config.toml
head_dim = 128
positions = "learned"
tie_word_embeddings = true
parallel_block = false
init_std_o = 0.00372
init_std_down = 0.00372
lr_mult_up = 0.914
schedule = "wsd"
decay_fraction = 0.646
decay_shape = "linear"
max_seq_len = 512
doc_mask = true
train_tokens = 1343000000
max_steps = 10247
MLP neurons of a small language model. Each row is named by its layer, matrix (down: output weights) and neuron, and shows model dimensions 373-500. Each number is 128 + 24 x the weight over its row's rms, rounded and kept within 0 to 255. Numbers have three digits each.
A block is one neuron, or neurons of one layer that tend to fire together. After each block is what it responds to, as a language model described it from the Wikipedia text at the highest values.

L3.down580:145156139101144106138133138118112098108142071168084135099169097124125090150157118189102094128098143103102136143109118150112093124120128138113141129131122149124129105154158146110113144168155108119117099142138163152136150147149085135098136172097145129173165130124082122098123138177123157094154177125103117130121136166170142110134088178120140150083119115158156130113112122159175130144167
Description: Word-initial fragment of names

L2.down981:165101187100146108173146125094080134100101090089153131109125123110105086142106129140135128130108103154166131106149124170132173133129135178129161108075130108175109106121135128126127140133115143119166140133107114088162140159177147149062135172155136132128145136146107114157136155154096154146116170104106129087111129132140127149181156168139133127156124163188118124117135148124115152192144
L2.down1005:127125130133135125206135123129128074104102124127115121100124091094104169166116092111112078129099127105155123135097134139160141139114135122091130133094138115146111070103132117128145134096118104105121132146129119126129131146114093163152142143150140157160146109171166125116104141133159151130140190129146154136147112118188151128088211131096079110094173132157145140120115128115151171151131
L2.down1245:121103122165158162152113116112147157112138143116157115134101119116135148126162108113132146112125136151127163122104139100130148158125111135120152110134142107144132072095164105142100142124155152115102107146135161162137125141128080153173136140147158153101125138158122136121157169148116071145162150130123143122130114178169104127137104137103092123087102128144110134138121113103151146152115
L2.down1950:118138106123116169106174133114163129156093108148139135135151138141127124086094095167141143149156110142115123141160097165112128127118139129136091149088145114126122150160138141137135089136087086084151161147095146110124117165132113156092151115113124148152151162137151126138052158099110134145089074124153179108134126081126146165146110123102105119108141174093131123144172146114102145153140
Description: Mid-word name fragments

L9.down89:104098113131100098099154153133127135125134131109108129139135118121119084110110074168182137088105071129145089150114158138142110102097096163165136156134103147127054073116193152111109162110098112123154131099133133145134133131095141098114147159107145111154067182097118100153173149092084128111126124161156133165121148121109127143121147136124135169131147155121122122112135160162169129118124
L9.down102:134098153170077081120091136107119115133125092126123133121114144116151125112130160172137072160160132129139120158126054123133168096164144108114107144133178088131155149152128086113080136167138117131155124154163123148129133156106084161125084152106154156142114087129133103149166116126168141078142107114177092143135154128113133135099080162140146132113175113157145168138138155130096141126108
L9.down110:101102098139114101115079155143129117087129140147112135089139152107103158154147161126145159143149139083115153129134151139129159136132141103158133127126080144169149124119098130169150120142157100174141115137150118100137165122162127161114127151145114110132129158147139170169126098123103108081138131155165166157129126126120132125135107133145150198167165153150199097147111176097144148122121
L9.down131:119127107153152114135190147139122154106119162149135102133126108142154090098106096148152125148146150193163187122157170143120123101120114202121112127127111122099140180177125146158109137126134156120137140120171155136141137166102133181126130158184158109099026124126147131174126157136106095129155091121137107158111161066125088130119124148126132147170165118101113121134125144156163117142145
L9.down197:100150100168126135113124149120133130117131150167161109112187149111085138131132141109158134170120111150179153150153110142137135130100134123110108153143164182123153163118125099153196141102165124115160131120156104118145128121124157102129166132160103138185102165126114116190196212097169165128107065134164169129144080099121103137115140101141170113175142120104168102144152162134116095138138
L9.down309:186117129129150094132128178166150161106132142188080126147146134134096195082096125158134115088145122117106161154134148161133138106157123120122120126121121107182110106138106113148130149137146127132114161129105144101138129123140089126124156123086120131119107129140131099112148135119137109091110128119086098146129130060140131131094157145108092146137154137136084122152125125122147099158118
L9.down331:115130112106116118095147141167082154104114127100129104104120128129107121089119135137164084111118140132134129155161148137105142125146100145126088109106130110101111140130163130098124097127080089129160170155072131160170110160101164108127115090147138084118168163121152137138140155134129073155133117092154118127155126110143137139138138149135151141121153081158153094146108161123139155093150
L9.down462:118134111122102113043141101149129136110107137122138107138090115112112103117130097134167120138137169148155134135105155101129111126141150124098127118107109152114130144145115112145116133110106085086155184124160129099144152138136164120121112134137129125148116150157166097130143125139114155106122133120132113164110099099107155122123092061116118133079096099131150127122121148068120127142115
L9.down872:158103174160109100088106093142138191089102150108118099164131129081103149147140133108142150143089129105102105169136098127144087113134111144095129118126150095111117128123124153111164142115127133150078119139139135120155153088072123100108087092128105160135154117141094084098126091096088140033138110150166112165138091104134134124148111134141108130139136117114165141146132140113135091127126
L9.down1182:125150140120193107146108133148117162145133111096135167185141160099095125082129129146151139108129158099157118126125166131143113130125112137111116131140120128106133120093194144161097122122135174103105090152124136155134109079122197135118145083126135132121128129111128087144130146154180152136126112137119121117160120114107097151134131088128113100133123118115118161068142090081141091133122
L9.down1195:164089120118143135136115149141119072095136154128087123156123151113154132131126094147097120163121198121127110148080084132137180137180157149108077108129164164097141117189156124143143145097152172152107137133150107135140138162127145130116128115110113147131121149157144111091086157113142144147120131130160137147117130134145122137123084088143107145115116093149149142105128106120202111141146
L9.down1234:123167167128133123139091108184142110092108116145138155134142106111173146113121131152132082119126139126086145110087155140146120120156119137105148169090124096095155151143129151081106128144129132125149137114147106105137152093157101157103173112135144117113160099144129109112090151143129140152120147123125139150161129129128074132105107138127154118145169103113118149136137173141150134129135
L9.down1265:194144171132121111148130123100108139103133114174121103134130133078115146061141119094122161149156118119142152122099148136108128123165161071170142075121113137135135102120094125106141107125150152159196150091184112140150126180113099127144153137148153130123143092102102125085129154122102109107130168124155099121165107119109114123132090130111169149105130124112166149122132117104183137130149
L9.down1631:109159165130092146113150164159113155113079138106127146119136149103147111104120164134104146131148125124103133176132123118074101123196104152123115109130155130092132121116145101130102114140137151131161105110125155095123116114131143121094111080111122164137134133191123082068131120186094160120151137088136129141175157134099124108150131166128096129117154134136118148110118159086130147107123
L9.down1680:149130090130141108152098115124142117109127146120088097138100165084124143148121119098140076116135122110157134096143129127137112147140093123164150061129123085161078102158126124140131109108136136130143131130136111124094073136096089104113153117094153090111122140117139114147113145117149139126154120151117119134109149102156113174152152120127142141121138173096099083110142169089095086155104
L9.down1698:134141132102130110115145125125115106107156112073127116119150131110143084117138147190204108112078152158132144150145160102076145118132152149097130114110099131140144147116166115145120090125125134147140145151132147122114110158117153117130129173125142169125117107141116083104100157131124111120161105111149178114141134121128140114105130159152133087137124181180196145127106105147176106067132
Description: Technical prose connectors

L9.down128:116147117096112130163115158136134115122119128154129117163132117143163116155102077146140117094116109107110129112132169136131143137123085133128122124157111159150160137118101146144112148138122109154101146121127162153103111156079130141135124134160122145148105118146118121134147132167186106124134119127114108150139163101098133172156115106118093184145100132116133138118125136093095096137125
L9.down247:110054164132112118132104132133100123078138116151106141128138126125126123125104129116163100151115134105123161116158159146141174154107157150119141153153180138134150084137077116162099136165081153144098154100106125159108122129129151148138141107077095120160106138137144144130118103119171128126148125124073131142142127108112163148150113127131110159120137104148147134119094115146116135129127
L9.down311:144114102145109127191151114144108160129103173161104108144139135136130126175103138142144145131122080170129080127120093106136124076140114121128102160128106127164107154102172122128149091157145130125120152175103123133142151110098121118120154126140134117138097121121138151136121113182145166129116169100156126115130109101146129132159103148086095135147174126163138167116154111134120120123097
L9.down746:159165104133144144154125141104149180098180101106150145094140115125128115138125128117114121136159140175119090104134119140166084122145102160117143108089146053115116144105165136099117113143131132109147148154126154097089088111134140080115109169139115113110121140129103146126131182158117117154146138108133139111139079114095099166134126075156117132140112117120138158152136107163111093112177
L9.down904:119128160099153114127126140169152103123142164118102141117160101108147170159138099157082094153135164133152180107154166190129132130154125159159102185152164141097138127124165133140148136115133154179166101136143126134146176143156149125110172184121155138126116123106129133102126172118131152156157103099120151173095119135152117108138145089131112176133106105118132160099133119140098115133088
L9.down905:134121122133178061137104108094201108145137093130125123145152131098087124115123149153128118138108135125166124109116176149169136100144117135120141175121165149133147111109145143106097191119131111097133145096195124209150180118141117140135092107087115116095102101110115188109123114124132126143122147138189150154130148119103108125126136122140148138108136145124154128135156142147128164109109
L9.down1330:151078141117128150145161114151118130142102146136082103216133128138120121099111161156131129175089109112151115164166145137193122110174125125084113135097126158112111158110181122111125153121092084112113146119115116099093155133120102156117127115103133215120099140110116147127109171113157142132119102122136132114122145102146126180118138144117129157126099118118126066113134135127164121118121
L9.down1392:116154156122123141126124114116170151161111105145098087133124099139132108165103142151154130151129159134156127154166111139131128108166110127159152139117164126151150153155113129149148141137108137139172130116103131112119160088134105144131164089110159167157145128126116085108132114160145112091119155143144092156140128111170092160126114136080125114093107105108139119115150081148099111129082
L9.down1442:114105114131112166152101129123133133111104135163130109133139125175119157139165074090139071118128118105114130089119133123076100128153129117134096072142143104114104118121090183126135129114111134190153163126179113085110153148095154100108139121097138135136137103122178124134156152149130164067123128133127152133110147154137136119092135135070112108113106141116099138156083124184110108145136
L9.down1451:122122136129122108124138190144156085115123135156129109129151081141136114088128164122154122115119129125176146129154203176154159117147143149097102140102108154136159106144142155177140170078129153075138128149069140101127129132145126136121136112147080159151096155137129106120180152158121126070127115113066127157146149129135097144103105112078118166128073133092117148138178109183132153141161
L9.down1540:171026117116129144134095143091130122105130104164121136111123136110091138091128106143167146134126136143130131130135157118137170112145155133087123115132123130153141145135158144104131134134145128105121133103122155100109162109133143089151147117145124099143141124172172143104131113129098176120122060144141143131126057153097124163117110133140110159131122133104146118150135150074125122176144
L9.down1648:137150118086133177149162084090146151129147119124169104166060103102156083179046103173100176129178149125155159099120117101127126135141118130121105104127148106173087130127137157130127109123173119174105118129088183167159159134141142146117163112109140151128114086091139123156149138166125124141104176168120098124131101099113098103175127133125111117145119154175101100117141124151150082123135
L9.down1739:153115138134105150128097138082103101108150162139068147169107082116136144118114111146096149121147148169119150146179115126127146085129134112120142129156138171175120105171110127109111082137137133117143151112103161134143111144077163143149115143133155157157118112146162138123163126165133135100108145135096174126102140122108137142156099111112173129121133150091128113133123155168114143146104
L9.down1829:119164158131097135133126142176131148119130082101090145099138132103159127111144155089138097151123132112134114153158162133100162178094142101144119153153128156127112094160176124124118171095130118090167155134151152139115099147115107067103157129108107129148127133169111124126138108126135092123092120109120138116133179136137106183115117129143097130142115134098104090118089126092092111150122
L9.down1964:123133124137114169144136114117136100111085107148142126119148113144141149148148138169132142120136149171168095159156118199172156132129120103159149161139140117153108157122151107110134100122126146128161099113114136083106149161149150129125136113124174149140135123149122106148138138109130164094173136171128100146097119103122129131167153097153129075117101136133127149127153149132090106164133
L9.down1994:132112123126101176108154110139109126092139128117129146088118133093161114128104113119076102107131121131136156094152065135174125071134095146154120171158141124172082116120138151110155096109164141164126142143160148127149158150103165147132106138109135132096063128136130093155122135150119130158134172148129071105094173079093155127096119127141090128115101080137128152123125163145138117044120
Description: Slot before personal names

L3.down231:115167135162102156121104125120117125098070118148124145142111125159117158107122106123116151117111111126132088096113167147120134174104133148135113085123147144131098097106127124139126159125120099106105153153119172167128163088132101150130091145079146137108172179134122106136108109125090168117126128153123096151160154117151120105148115101144151141111121132176146095106147070111144110130167
Description: Year digits and "As of"

L2.down323:123087099145103128112126103166134112092196132152098140146141112088097111131096132071155142135110114108138122109147159142201148127095147095178114087170132162149131156138142135121103149099084132150158124143106169093130128152138112150131121129143156117157124120133100141132149121115146166118139080134144078105130094135113156146158110130053145164122091119108095083156115096122121148114131
L2.down643:093098132147117149100095142157137070159081164152106108114082159119142112134135120085109129153129107097147110144116144120156127123124120123111167128138120151165187111097085128132095184115121109139090139154134179124084122163130109104098105102092163142151092138097100097122143131126120156118145100126159117121130126129136138124156130171147139173135146118107130136180116117164115143131126
L2.down759:106113147148091076130088149105173151140142145145111150154181123089169133151129143107131133132153111097151149143139148140132145170096159139127081130126110151122115126120162131170116119120096112078131152151142148124132147145144096128140142140112155151128125126127099126081175120138121144113104084140159129153155123169124144108154155102098143110127112119128108135142142085137138161123126
L2.down852:114108102104149101105092138128156128149180174142109134121130129140109149152148150145121139125127165147111100115133097103141108148109102139135115143094101158152126125162103111090155120138164149109133140139128183086142120145099135147147135120110152096139102087163083135132117119130117122149152116080120146122140122135130112159096058144121107117139158180163147097141125134124127133126125
Description: Indefinite article "an"

L3.down1201:138076105133110064137122173145168130138092110140106124119161134061115105136119163147122137102152104113143125133139132159151133116101125136138145112123177144134103143124137155130078131174143152125142114131170128081135162170098105115092079110124156151103124116105096146120148146096138096136092135132179102109133168094107120089140117109116152132156113086137109146146099137124105130138125
Description: Article "an" and zero

L2.down47:128121167147113117129084157159126145140104158134139102098115135068122110135100136152117153154123139174135119129106079146083123094123126157135159138128095077122094172119127141125178114129165111145141149142106126112186158099136096099137157096131115101136153124166102127116123105104134148101137136126110161119125122164141153129130147148146136132123116111160168128173119164133188129122126
L2.down280:127082170133102125131094147136178101149106156146091112124086130103150098199113117119075133119148134122095133144141139154081148119165145180139154134144140113130143157071104126073164112102154158135116137149071094099161122103140108099159176149132126118131146123110102093167116123142113147112126127141172097107126135135156127143119130135147134128133127101162143148122155138158136091118120
L2.down1010:100169168138138155150114108112116164152104140116105106097167112140131168138108146132128088158131159158135150126109099098146107116166113075123131151105093141164113156164141116104146129118165116103153126078159107140099174125145126166100143136097185112155112128098137114097152150113129131125124153141132159138120125146128133118141093106134123116153131114082116059156109189149106144100102
L2.down1696:134113128064164117112135166179135081093120130108106137167132108129099066100139143137116121118108133144087138183140156141124184087115124114130077129142108124129163156132124197108121106115135127150142124086153124109155136101129131128139141120157110144150116113140164188108153139124136137073126128061157107140141127112156182165077148105120102126121116093118104114121149143126134114117132
Description: Physical and technical nouns

L9.down70:143099139137158128092109121095155135086126163119117131135117103136098094123100134166143129085133095112131103174101137169157106153123126092116118153158141115152111149180178144118121124134099100170150144130131166133123143126108171128132113116123120165176129136134104142116153106117116113080180127137147142098139161086196128111139122118110120135113108114134128104121101141138118105127131
L9.down544:146087105160148147104140123157105121116136133133114130215127167169136137102136108143134163138108148157120131132170156168172089134148129102156117076126129123094128148164133126131095108169117131095120162159132153113142131154181130112143146109131133145147166101122129165124150114113145165147123162152139098122091143142121141133148154131157131139132143144112147156177123152108127144088164
L9.down548:157087115152144117092173134131115170153137132135120110153150112103132098107140126108084147163123108101101118171101165160130109168192138160102121151106111116116123125137129168129092136121141128130115121116155107124128176159130112117101121147084151150129094121123092131109111145144151133148112155120142121156159143113178161185120110135116101140103118118144132111167110122100149158161135
L9.down597:140139115126116142160123178112090089146150105121095105106081182109115133167146134097156092127119113146097134163133088132114133099139119182164108167104133157088143127155098098106086149150117115117130098160104164112135116122113090140127145175127150116146097168126122119125178116120120165130132136113142108123125081111111129112160152136177149110115174121114101141132121114125083126133110
L9.down637:109147136129118118145162106140145150134138119132152128113105133150116142129123168144161152076092162128110118120135145155155139121100097118134149150108121127074095158151066153114136125155114155176145153156127150124137167161106124127132191103149113154150151147124132166134104121131105140093132142123126168142133144124146153149114123137134144109100133091171127114153159133124105143132161
L9.down774:135157080142091138113164162110159127109145117157108093142178168100132127116124114148146144111115141094106130146144121143112156122143102158134150152156161179135156154123102094123081137116127154124121128111137133123139128156086111150150126149122122137155131100094165156112159119132107193153124148104153100110175131074157141135140119157089149107129124143166101136125121140134116101112153
L9.down965:127115109074136126101141123102141141183142125147128160118134143136101144111155089117144126113130188172131110106090096153123136121120139150164161137127125208117149139132112172137109159118135125107127104148139137089160120166148094103105139128132133134146147158125154150129093183130140102141108095131170150115113142121129112129150117135111108133076166143100149095113168125149167135148116
L9.down1095:142133138094093142138109120133157122130135132135139156142183147079124109081152106184152139153093151117073117111146106105111111137151109140163136164131159124109176100143126106073119131138119187133134107107182080095149139140117135099122116138121135115134134116115163108112140138071104138163095142139157133097113126135105166170157086135078167093173170150089153114169144130126112103091144
L9.down1112:129149139140084141137157109149146126147147157123136166124087158145101103084122137145065136131109148118133124124155165131115108133138115141160112131138124126130151160149121178148134154163071097129094100128106121060124145148147149142147148128127129087135162082142109125128121145144103104153124134101121107128142137135191179144144098121090092137127144136122115085136118112136147108167122
L9.down1158:104134136125110132166137146136124117155139123155171121158177152161117150140121191148120187147130073126161113155106115116145079142113140132111119161124127110170163152153152125126147151120186120129178138122107129149154118110168134143115140141132141148099134119106167119169132143139116143136122114165119123167130127134098135153126113157124106111107119119130157099164108106129116137155171
L9.down1169:171129154153130139105147167171133085120125153130106134148117127134091119106127137177082135108105145128164115132166152162133101144107154093158113107120159161135141155101165133117134124170159156138174093137119144106116128158121128147123135126173156141129137096149133164132138154184114150113151053103111125147153136157085109123129092179147165118129067134149143096152106126145142129112158
L9.down1276:175146154167146175119147080124117130115143106148148186105118132121130107153138163110171167111041127114116147134165127134146122108120148132130127126150142148141120135115142143135136175152090126110141093143093163135132151146121144155131100112116126115166117137074124201137127118124141128141131140139100141139120147150111139119109105165128122130142136114117128104158122165160124144102182
L9.down1315:133166101153150093129146150158154128120165152115126167118154117166119136132121130145104125158062124145119118137154119136103075151108142139178121141117111135153185159127122143134100178130124108145090138178116127122161171124149176121116164132138124156128106113124111139106076158091108118170133111098144153144110158143139139169165116175115130128102125143123127152121136139143149152106156
L9.down1338:146109133093144101144177135124135146154112153165146145118105142140130101110110115118114128153139159136098127112156188169162081119097123124124120117119073128138113175130124160159110109101136091111110100164105203102123135138149138126125155123139170151122169131100155104127099107147142113146133126146130153156147142124104094133134134131141096119132093114061114156186126155082132107190103
L9.down1411:078138149129129129115148136113113127155086176143145124109184132131136129064130131140132122142095097095152123143133170162098162132119122122097144078146138127111113134135088127142120143125079166132175167150111118194117088128130157133157160122113159131109159143158087082133118146149132126144109169087092122137137104125111155128150147131096120113133132114083131123155142151144166156106113
L9.down1652:077096136107148107084147117147111180125156143160124135188120128186134161148127135129108138122093132113134089111103101133095112125107115119165120133144083148140115096144114141109093149098111107116131149170115171129144141141116122135152115155105203119152141089112162136136147154087119174150128144129104101168140115135152129101126108180087123118111118119148113144148146110156099096144113
Description: Year digit "0" in 2000s

L9.down206:075134111126158078098163125121154138163113138142116128142159144108145109136106149131125097119145138119144145135067183126150181154107125147120058129161104126129126155117103171125115101128149103111107133119132100123153136142152110162137170128110126114140181122137140118122135166147162123111127114153147124131130089121145190122128171128156113139153121155098145110147126149131136107090139
L9.down293:132145142077123121154130111115157147126132155137142100134131134118076136108090160126134117122166113160155170142104176116144119139114099124148126130154155109080105085169196109143126140141121127138131142112153125111141139151090072130108131149154127076154088131131131125139100127149132156087119137111126099117148120097118135173140092146117135142124109135143120136138153142166135120124153
L9.down313:157128132111154129155126138151125138186078154112134098114093145117137152125131096127144090128118124121099174121079101096160107145139147142139097115111143110149151154104152107139095106128164159119159174147127089143165191114124162101130114152121131138126134146148166135173136095176150122092084112121178115088106102147143163140128114127108113106113166122174099154098130116164125108103088
L9.down364:129173127183104142092144157118109146137164157161106169119131104083142136134110108127112164135135123118116155112172135124176144112149117131129137100144110137179134130130189158117120142173105123151143135155131099166137147133100126094098134162137150110143137102113079113122089150114170138108124132147185151111111150130118182108100124159071126167155156121202097137128145127140181151134072
L9.down374:141154157122093148159150132125118109154136115113135149162101161099162176119188149121172112142152105129141135150108120153143108164149135154107137105120164112144154120120169141110123100141180128111168148123144109105137133131126112163099129121123107109129112140153102093139162153149137125117149112153093146075132110110129134103120110100091104140108129146131125176126124094144145152125117
L9.down457:134118111121122173164113130090185192152133141157176132105157130136141085104175111131110127112125094133048145151114133146095102133147141104112113163141111172122169135144140161120155149159137166117130138099113096161127137131136115148133110159123145123166128112119163130108128135135136126143114166135056158147133112119175126096115131161116150154145138141153105080102113098129162099138144
L9.down500:090125123118145139157109134130113132111120118133136100135145132101119157184092114136125162115099152134136200132116098113106126066138130136135079116123088121132145061156146149139140078116125144157129140136145081084170098150120120153116129160147173098158137108140138132135157100192165175122147145148085149157105118105124140155128131113127177103146120153107132159118106165101130087091103
L9.down517:155151156166094146147137181148140136113150101165151134125184144133160145104171132107103110102147111103136119140139056154130138133145124136143125105109149128144131118131130132107122146108133120120145108124097139143137106174148124153136101105118205136131146122114150130126146140126165131150137183139151145120128139144112129132143126132133171130162088139175150135153137129145161129150157
L9.down630:168149138159125114145127148115129150096148095137151163112154129108128132154151160156131152129109102105076128121164134140118146119124128147166197147105094103123131136124115185168084171130105172104138118175125151113152117178115092133114124101141093141141157094145146170087146065161164139098109127132159157141132155139124153129150126127113093117103109099129118155123089119149152152117125
L9.down693:129113160139146184133144127124167143095096129135161117134091124139117149113136114127134151137098129092116142072123115157133155126097138126139124131155140113134135173119127130131147140123087110147106180128124143136147101126113159122106140116137161121127113167126151137151110137124134148170148135172111117161127130135149158115140090119138151194125146155118167142118120157126171119159118
L9.down771:131176114140084161128090158111174153045121105098135131134141152142120116132162143122162108168116151130065119134110174129094135100151141092120134133109143094104148160169092112139148132113075144141130150140091107097137134177139141142155131134129131128122108166196138171098147087144124131118124149148132193122145143180142094155118129124105127108122137151110147120123145150189147129144104
L9.down784:138134123153101130098086104107109117157154172075128133090117115098134122186165177111107164110178123136102136094124118139144118110122101141178160192191079123126075127193148149130109130167147129195097167153104120153174147125126128170154120152134090157131135102138165118104161106137141104135081049127156124181137133133144134113146110121105127150095096145128113146165155106108155120152120
L9.down925:147095092092114128163135115107128102156125112129139114105129152103139128134114169169101177158130105148159144163130124154131141149136131109110123154118115150102139145099166155083129148103123132131120140085144172115065151143093160107132147124132139114147163156103117125112130095108162136115131162168153165119154080137144084138121083151124112159175116135149123140140123126132116106099105
L9.down1023:112130115150111112151120130149140142129061145139133164212076120118122140086159143112139147160084123148137107158189108138115090156096083110126121115116138132167125135110116117156146116104117130155095183106141131120117131108149163122163085131115113128148140184177132153129094159137146130153134129078143113119136138145161137094097100170118113134132133142135150130132179081129102134114105
L9.down1068:174113120137161060148143148115106104179121117109126139113109146111113138089092129091140115123157113172113147136108116145143175113172174172119135127110170136140164115129118147191142144139125128104088116089118146135158145125125177131109099100121149113146078118148121129128118108160180165142137164121171080151165114150131130113092103174146139115138144141138134191159118172130095134147094
L9.down1249:145121068166113166201170181110109090154112119174135111114130113123087164124139178141158108150152121121130083118182096133137161104138102159108099080123107103088149139133140150152104138148156127159113163149122153080063122161117135136121137133147173160143134154106134150089168137158129110124135114127127117159150121117115110144104092151136179108131116117124120111146103145120106106098137
Description: Indefinite article "an"